Part of a small language model's weights.
Architecture: rotary positions, attention and MLP in parallel.
Training: a variant of Muon for these matrices, 347M tokens.
MLP neurons of a small language model. Each row is named by its layer, matrix (down: output weights) and neuron, and shows model dimensions 48-239. Each number is 500 + 40 x the weight over its row's rms, rounded and kept within 0 to 999. Numbers have three digits each.
After each neuron's rows, "fires before" lists the tokens most often just after its 100 highest values on Wikipedia text that the model never trained on. A number after a token or word is its count.

L6.down912:482520443482497431566483441467558466533498461500512480504518459443478465557481500530497486480541495488575491471487524508495451478487487495514458469460481507479498499506467493502426869512524457543445499540479486510545480541517522495515494558492443520463509501467489478553492518496500539518475553564505512500561554528448483519509541499492464507451509472488532434501496500499512562530528523465425499494526522553502479493470446495498527374475542540554519457522570448528551463491503504475521492521497470520543505486523461487460516468539507468488523494481541466477488530477529487462
fires before: "\n" 60, "\n\n" 40

L5.down337:509565502464561476506558506476487510482449495452464468581554529513492482563475434499479519481551431468468531438480502438523485492514521487502524478492483512523496438506478483546552655530524459520507528546505469491532470539449451498405469477469451517579522433547540525488496468591505556495449535562502481535471459497513510476523520530541467500491464578552468546490479544490501501547484526527501523516461536577492462505407464525485486461435502520443486503579479520501495444485543508494540480509473467465547453510482521489537573489567477514517524514571548474544487479498425455494
fires before: "\n" 63, "\n\n" 37

L6.down423:497515476475504520511513478500465534448514439520544475471538559494486549526493492517536552486531430511472534564458505473529516530485513509533527461470497427470540496500506474533526929491464461453510472476519500495544502478516488516487505464501461519521493455508493535488504478489448529539500505544490487504518481512469479533493491527472483550456499512466480482446483547493542532548489504506518522493512485459516521497437479499545487399434484522509439534556468486486508473525543500539493450464471530519496534518473485474558522547478518448511499499527478519515479501443509463561
fires before: "\n" 60, "\n\n" 39

L3.down855:529551565476488547469516539513419457451554522580411470474492532491469452584523506520470531489615464509513479472466475489456525454466456418578575520508509505487470469494502445539502566544480502509517488487442523506553504484433520470505483462527516519483455407488554490487493489605558519470529445489491527473477569502530439529538520535537525493509531500534532413474485549524406548577470482460492481440522480492469518465496465517478561410454555513515471514419551532529518574488525541535554519467534491541524500595515542456562526495506439571465573456499498500457524513449474528529
fires before: "=" 34, "===" 8, "==" 5, "W" 4

L10.down627:581537524475498475489481500473558485479531547487485493532539481423489447477512431537492537544488565486509529436499449517515468471479503497502485512526452552417482492512487466485545526573525490519427517498506477499495445630482593551495573523473481424476418491542529428490539458531510548457469519445527533505528514497476445479463510520529513487520500459417533500445529610535509499458474444511511581495497577530441512514457440477588485623467438540510471502482456491504498481462515577555522580522516430479458465525525502566462422469478479542505507551551490519528473512483524489490
fires before: "1" 28, "2" 19, "0" 14, "4" 9, "3" 6, "5" 6

L5.down718:541546502434506460493587469466551503487488509410473464513502505498462513516433426461522511462497430472489464478533534442476544552518514498539506516521507523510450416480469489540528652536549437556473466527506493490505532518547527480420474488496433467547486416502551465452463520493401568554369584543500501429526512542522506441517446427504482432477561511518500449490484530502521532579490569448544490557501486453558437474508483472491518458524542512512517494536474488563499506486496536506546503520516459485513428541516552457477537479538539480470546462550541504457503503475513514557
fires before: "\n" 61, "\n\n" 39

L4.down642:570482509430523469479526467502470549510489529474480479452505495498514510540481540503473456456516428487545498496517499502518516528478436500564453450492495476470506466515526488526463867525503495471527488506463501524541495490475594495496518526521473500536421425451525552491562523530486501474447519566527482402510528496559521517561486474490478465455487485472560450523491576590501519544523519487489537519503486492486494474450436543524495433441498517541502518430517501449541464520553553527503484546510459528505488518515517465478520515500523498448544428511521490477477518500476503508
fires before: "\n" 17, "\n\n" 14, "==" 13, "====" 5, "| G" 4, "===" 4

L5.down692:535487512453523461526506499503502482509505487501501438485544501480498503544490480480474497442519367466517534543521516514553461535499453497550455487487474490517451480538518434545459835525552490487497542514450507546533504544501565476461507501522495471514478455458534551520551500549472552526439516560489505387504524508532529514563509474473472480441524487520505480484530523541472541509508517448503528509484524526518467452436417514510483404464478514510504522453481502497519472518505534528544518560459443484495468539483521450477532516554556485458533469526556522463503522496488482532
fires before: "\n" 49, "\n\n" 35, "| " 9

L10.down371:511455583509480470443482415469478497451471537469513482493530519432465489539482476515536492576464553450494520442558515530484433479456521452455478487428513479473541522520562561504455516489468557513524502517531512547459514481495565528507474485465596520569449517473492518500512474500470530474536467403428581461519431497459412484463438479508428459500515516519493506533420555565493538448526430456556512426519507419520521442458527403549480531523520562536515518507480517521448583472498497457570492506401522508433479512557528470526467463525437585537536507533541568630552445481597466509
fires before: "0" 56, "1" 20, "2" 7, "4" 6, "3" 4

L6.down87:487541518496511433534475465499530486463479498440520470504433472503491523538491540441457527496526478496540517507498492504558452490489476520550445481457517505536424471505518501486421862497500514448479460536458452572507510564478482535466452521477479491538479482473542540474521496500504557487474519552484503457532533520495484466474526495496501504466464501515578470528503501574505560489583503497506481544512523552516455481476453465506508344432498471483553499448439470507500480483488516501529475484494498505545505552572550525486495523559502527477533486489492503417527514521506523541
fires before: "\n" 60, "\n\n" 40

L6.down34:464543465501477498468535563479506545497527481502460489408464453512455490485508496503506489520522538457502484490495524541496537476514464462508480511477496528473526468542540531517484908488526514531501488487517459498534483519486477518549522483493536482436545480546537554554480491499475468522508507540570530481518495473525516538482562437517489487499515502441474468476464479459446528561502477482403468540509428501486469495494472489503494449538473532508506475470480480511470447537485529457529488504510449498517488498537451473487514540537470514538508513480462472474519525482514511494
fires before: "\n" 54, "\n\n" 39

L2.down566:503527499497474524454563517522449505445487524465586486563484539454561474587475533434473506562494472483506495412520519476471497509484554447527539503474528438493473579471570507515506501504455550555454476521506496518485505483462514626580445483511450514605556488557462532507494420535457499474450504482526523548414513540457498530526562487590500463486521473480491575522468520494495568514517446477488472466466510478396446540424504475475551573538497491487473422530481527566533488506474527490528505491559490502556505520513516475511458455466529520510511517505506464512500542548523482560
fires before: "\n" 63, "\n\n" 17

L6.down232:494555501487544520520519473530469471519503453513447511532435502399487472485462450654512582431572480435448480484489451433463508539503457468499562481524490514495447485472517561491533632493508520492481557511527470438519463455514491495538531508492490455467491420529519536495537521512433441492539539522514531437527479510533524514552448439510525569459572499604472547528507514484542480481529481442474534488487565573484479553511499539492499466492435417482540442468503475488486540543499524515526509445504464459542557464534428572511489534577459530481541437436537488465475506466561474587
fires before: "\n" 46, "\n\n" 22

L4.down622:556483514437544474461524474541482466513498525449503497507564521493528446559490477569480517451570395488513498490503476467475491498502493501504480481479502504504418487516574486586473628515531495522490478505499489567560538511499513448434530493481483433490460446456565531470559464523468542527412513569467565408502521458500515478544523479437414489423599500507476499466502550590476550533469514436526516514479515490544497535455428494506572428465492504493523497484469477486505454488510531531496486527483426461517425501531554465506531528499524502478547414541532520422496523466452536535
fires before: "\n" 65, "\n\n" 35

L5.down1019:523516503529451472509511562487494529485486562456488480462521548469478476531486540540453545467527444533488428551467518512491537484471509518550448499535489558486538532496516513543539826469518450489563554478472490566500444551453452519438460472508504485505505482450442484495486458505477534543507529605496459512508440461565469422484511451550482526509528516514565478497468524495542575484496491508453518521559479502533513484477515483515512391472524499537497503501436469485534425449462533491501512483534450544474488475455463510476517530482511470500508473515511492450509509465472495523
fires before: "\n" 43, "\n\n" 32, "==" 5

L8.down416:483514546472445483491465490491530528455467481465496502521478583570521463522518459567578485521511536477496509472484397494534531483446499509514479476452474511500473474550493562525559462567527521484526454613482515516472455456416445548522544531487466505528407509493511498570464477499467559499494443519495504537445494477453528523463508545477481566526620459506445526416457568465476548458515412544499478507504498482470508538470513526530473566469441508501458550474500558554458591538484613488490479485491484478505447538477486506515492559524522517488438558475460497489544480412494500596
fires before: " | " 15, "6" 9, "3" 8, "4" 8, "7" 7, "5" 6

L5.down902:549484504472493426443537483572535441527527466471521503509525514518501466536475496508506551470547377506493522474454517451540488525446469486491466485527457516514457467492527492529448739525494482545527536531465475539570503578518514482427453507503464485508476470487601500464513512537496562523402497566470533401508498520505486499576490490471485531448528517512490434450524562516476526536502527457518513528478528531508437535449408500494488375477498464571504510495495511539500474494474520494491489540517469449527423522514555468509506533517532494481531465556516503482458529509467520524
fires before: "\n" 60, "\n\n" 40

L6.down645:483522499470535537488444491457485456531477469528474477478514498525496511449499566445472568484502483505493493507468502498485501509521494491581495454474588499482479511521540528474494950523484444552513513502497482516488519524496478514497451499515454480497515486534519465511521483504494493480445518499452492469525465477479486482504486473524545487527521519542492475521522442472477541474519492437486474537478511492539516446457472526519469374488514483449505486493503495554526496509459521473515484491475531437497484521489516499498552512525524456534543503527572528472524490497482485493
fires before: "\n" 61, "\n\n" 39

L2.down930:392537525459510473520498473460488490531527450540536544504518577444537523541543461521474522457448554521509510515517499513495522547477539528511501511451529445466478465422481465464521440518529552535497470494552497504518473478512450540472454384503488529519540552464526486523549529481522475480524492562487493537404597515502504465503517482456479481479545442481506482452506489522480512528539568575525550482518530576456516468518458431468543520472452477544498437504542499534462490505447583505508557508538435531506563455478465526580516406555465514588495557474492490532453565475525541452
fires before: "\n\n" 55, "\n" 5, " " 4

L3.down305:545544549537484513559585525488562511440495498446515612537517440495560472566491470463436535508434468568514452457517524464543453465624560469424474509487503494475485533473449434546455449471449508532497485517485587478474526549486573546513468496603503476482486503550505468475534493488494460490532509521514536445497435487524538445547496462470453479499508469473536466509548577486549482466511468462437484485497513517487481491427440543474537470478485507464530477521441565529436521425474477486457527544497518494530512467506545494472548551519464442501565502538500492527529493506431574490
fires before: "\n" 50, "\n\n" 17, "ul" 4

L6.down101:498474532488526478495548580532510516508488506538451469556455464531462463494480531511518569489523507480533505511516468497434561531480526527487533542473568499469485484489493544467484675507495530532509545523472498427516537436414465491536496499469504499559510485525515456461553538472492487496563418487536411520499445507497490523521478440470414514581524505536499543482542535506506493454456512471451624576480519522502459538487493495459436459589509479422499520530498515521428501544533543536417540552564454496435466496417506490468436474504516552484568536529473555533455482489566492507
fires before: "\n" 54, "\n\n" 35

L10.down34:555536526527439506509458465541449455512484504507538523555512500450522432493555525612487470464530536491478508490569541480516550488458479477501493514477502484457375576459527454428494688494494479539506498457521549508582526561442502536496484582506414502538508494487497495543474541559521487519503531586492522515476506461457469446490491493523432491430549399545442455547486464468498475514511494526513455483514509478465516487492463530494504519501444419496506467470457524501493531506481519539425528566523462504504469520565487475543518485552529448492536517456490462497445488489514431492
fires before: " | " 33, " |" 8, " " 5, " | L " 4

L5.down474:512503534502581510534511486468479480495461500452482467512521459452536430516448441512511509460495473546456453470538515491464513453574526515482544475483491456504488458501524536534508636540487516508456526506464440447545437493496563486539436497491516498464495472476449428541500449471550491565511590478515560454582475538485540503489476442498529444507505497531491578480522504479498530558478495570488528592432575447498475579467498472475475518456495513517455482458575455527516414481563483527544520550528434565482468464558438500620517473507496492456549471511536523449488543503426519569
fires before: "\n" 61, "\n\n" 31

L5.down865:463526544504473443472560521520519494484545561543501496487505431536547510426498505484524448529549443478518515471423490453498524503471492528495455509504474507394427472550519486521460751481514456470539488537501499546490525466519505478530482508532462533502489554432554531519508512552514542498454502546529519436536525477524534501499537519500499565514412509463542444481533558566544509578488506485564500523522487426453511440351457534477517450504541507483481506531509529511502467492518497474449487542504416489582534513490584460482489460487519540511515520551484520503531535554441509470
fires before: "\n" 59, "\n\n" 41

L5.down318:516455503484477423457517488499548458514559522507484483531516545504551515527510521467512504439498449503525547516450511457488509515471409484577458428493506526492417501499519506503450632490561487444522489536468559571586542573488520511469452424517499481512514471514634563547545494574480561525441513536489499412516522469512495519519503471489509523470541547470502449458544553554506475512515518503526456536458490501512489459378415545483466415444479487546442463515557512411530485549493537514467507516491455504577445481519542449520545485483480483440545451558514489498501500444464527520
fires before: "\n" 60, "\n\n" 40

L2.down174:544494506469511438483463529470493499565519527524458503494583574547452471557510468494446465565465581506453492464540540577502506516510485512510557535547543541460480522491471509495500399450466433562599458476500520468462518526515491516453535465528494507551524500517448489480474535436551467515580401538430522471541467478504589470518424480549513520508473502550464507515494504470545524476548497557475497480547450463610519554518497406443486526463458441491473506573501491519561524532558502539566484529514570461553451464605460438409528515541517575471523525497481471485550517472494451476
fires before: "\n" 55, "\n\n" 23, "ler" 5

L2.down787:587499574482413480521521519504471540486514487496497539541460487486509515597443541547448577530534451492477457433522514463510516427474502589499413568508542516496429573550451470472478360469494473548485531573466549508447454541466506488470490438519493456497501501537446462546553462504535491475499537520456525513479435479478615498468506490525478483550476520508489501457514456518546491533470566479473433486440540458466553517412471501471528532444454460498528443500522489470505447505494497515484485469497552412517428538526562487493511535475597508472547528518597455506498540465524547527
fires before: "\n" 55, "\n\n" 27, "uez" 6

L6.down190:523490474444495465528495495539540486500480507506463508478535516542497530543486556462499497488522460516491496497496548469489525488497470515526487451493519510488457463489475483545457948523519497523479554500483497533576511554450508503456484502491463485524473482464546492520532483491476516552444535536466476455492481517492478530482514507503470512451503494500527459505525508525494529509492518479513500505520510470518448479429455575476530373489486490517469460510537513558506452530526515500513475506464491484532477507509525492532459521531496493515532491516517494455487506479451486514
fires before: "\n" 61, "\n\n" 39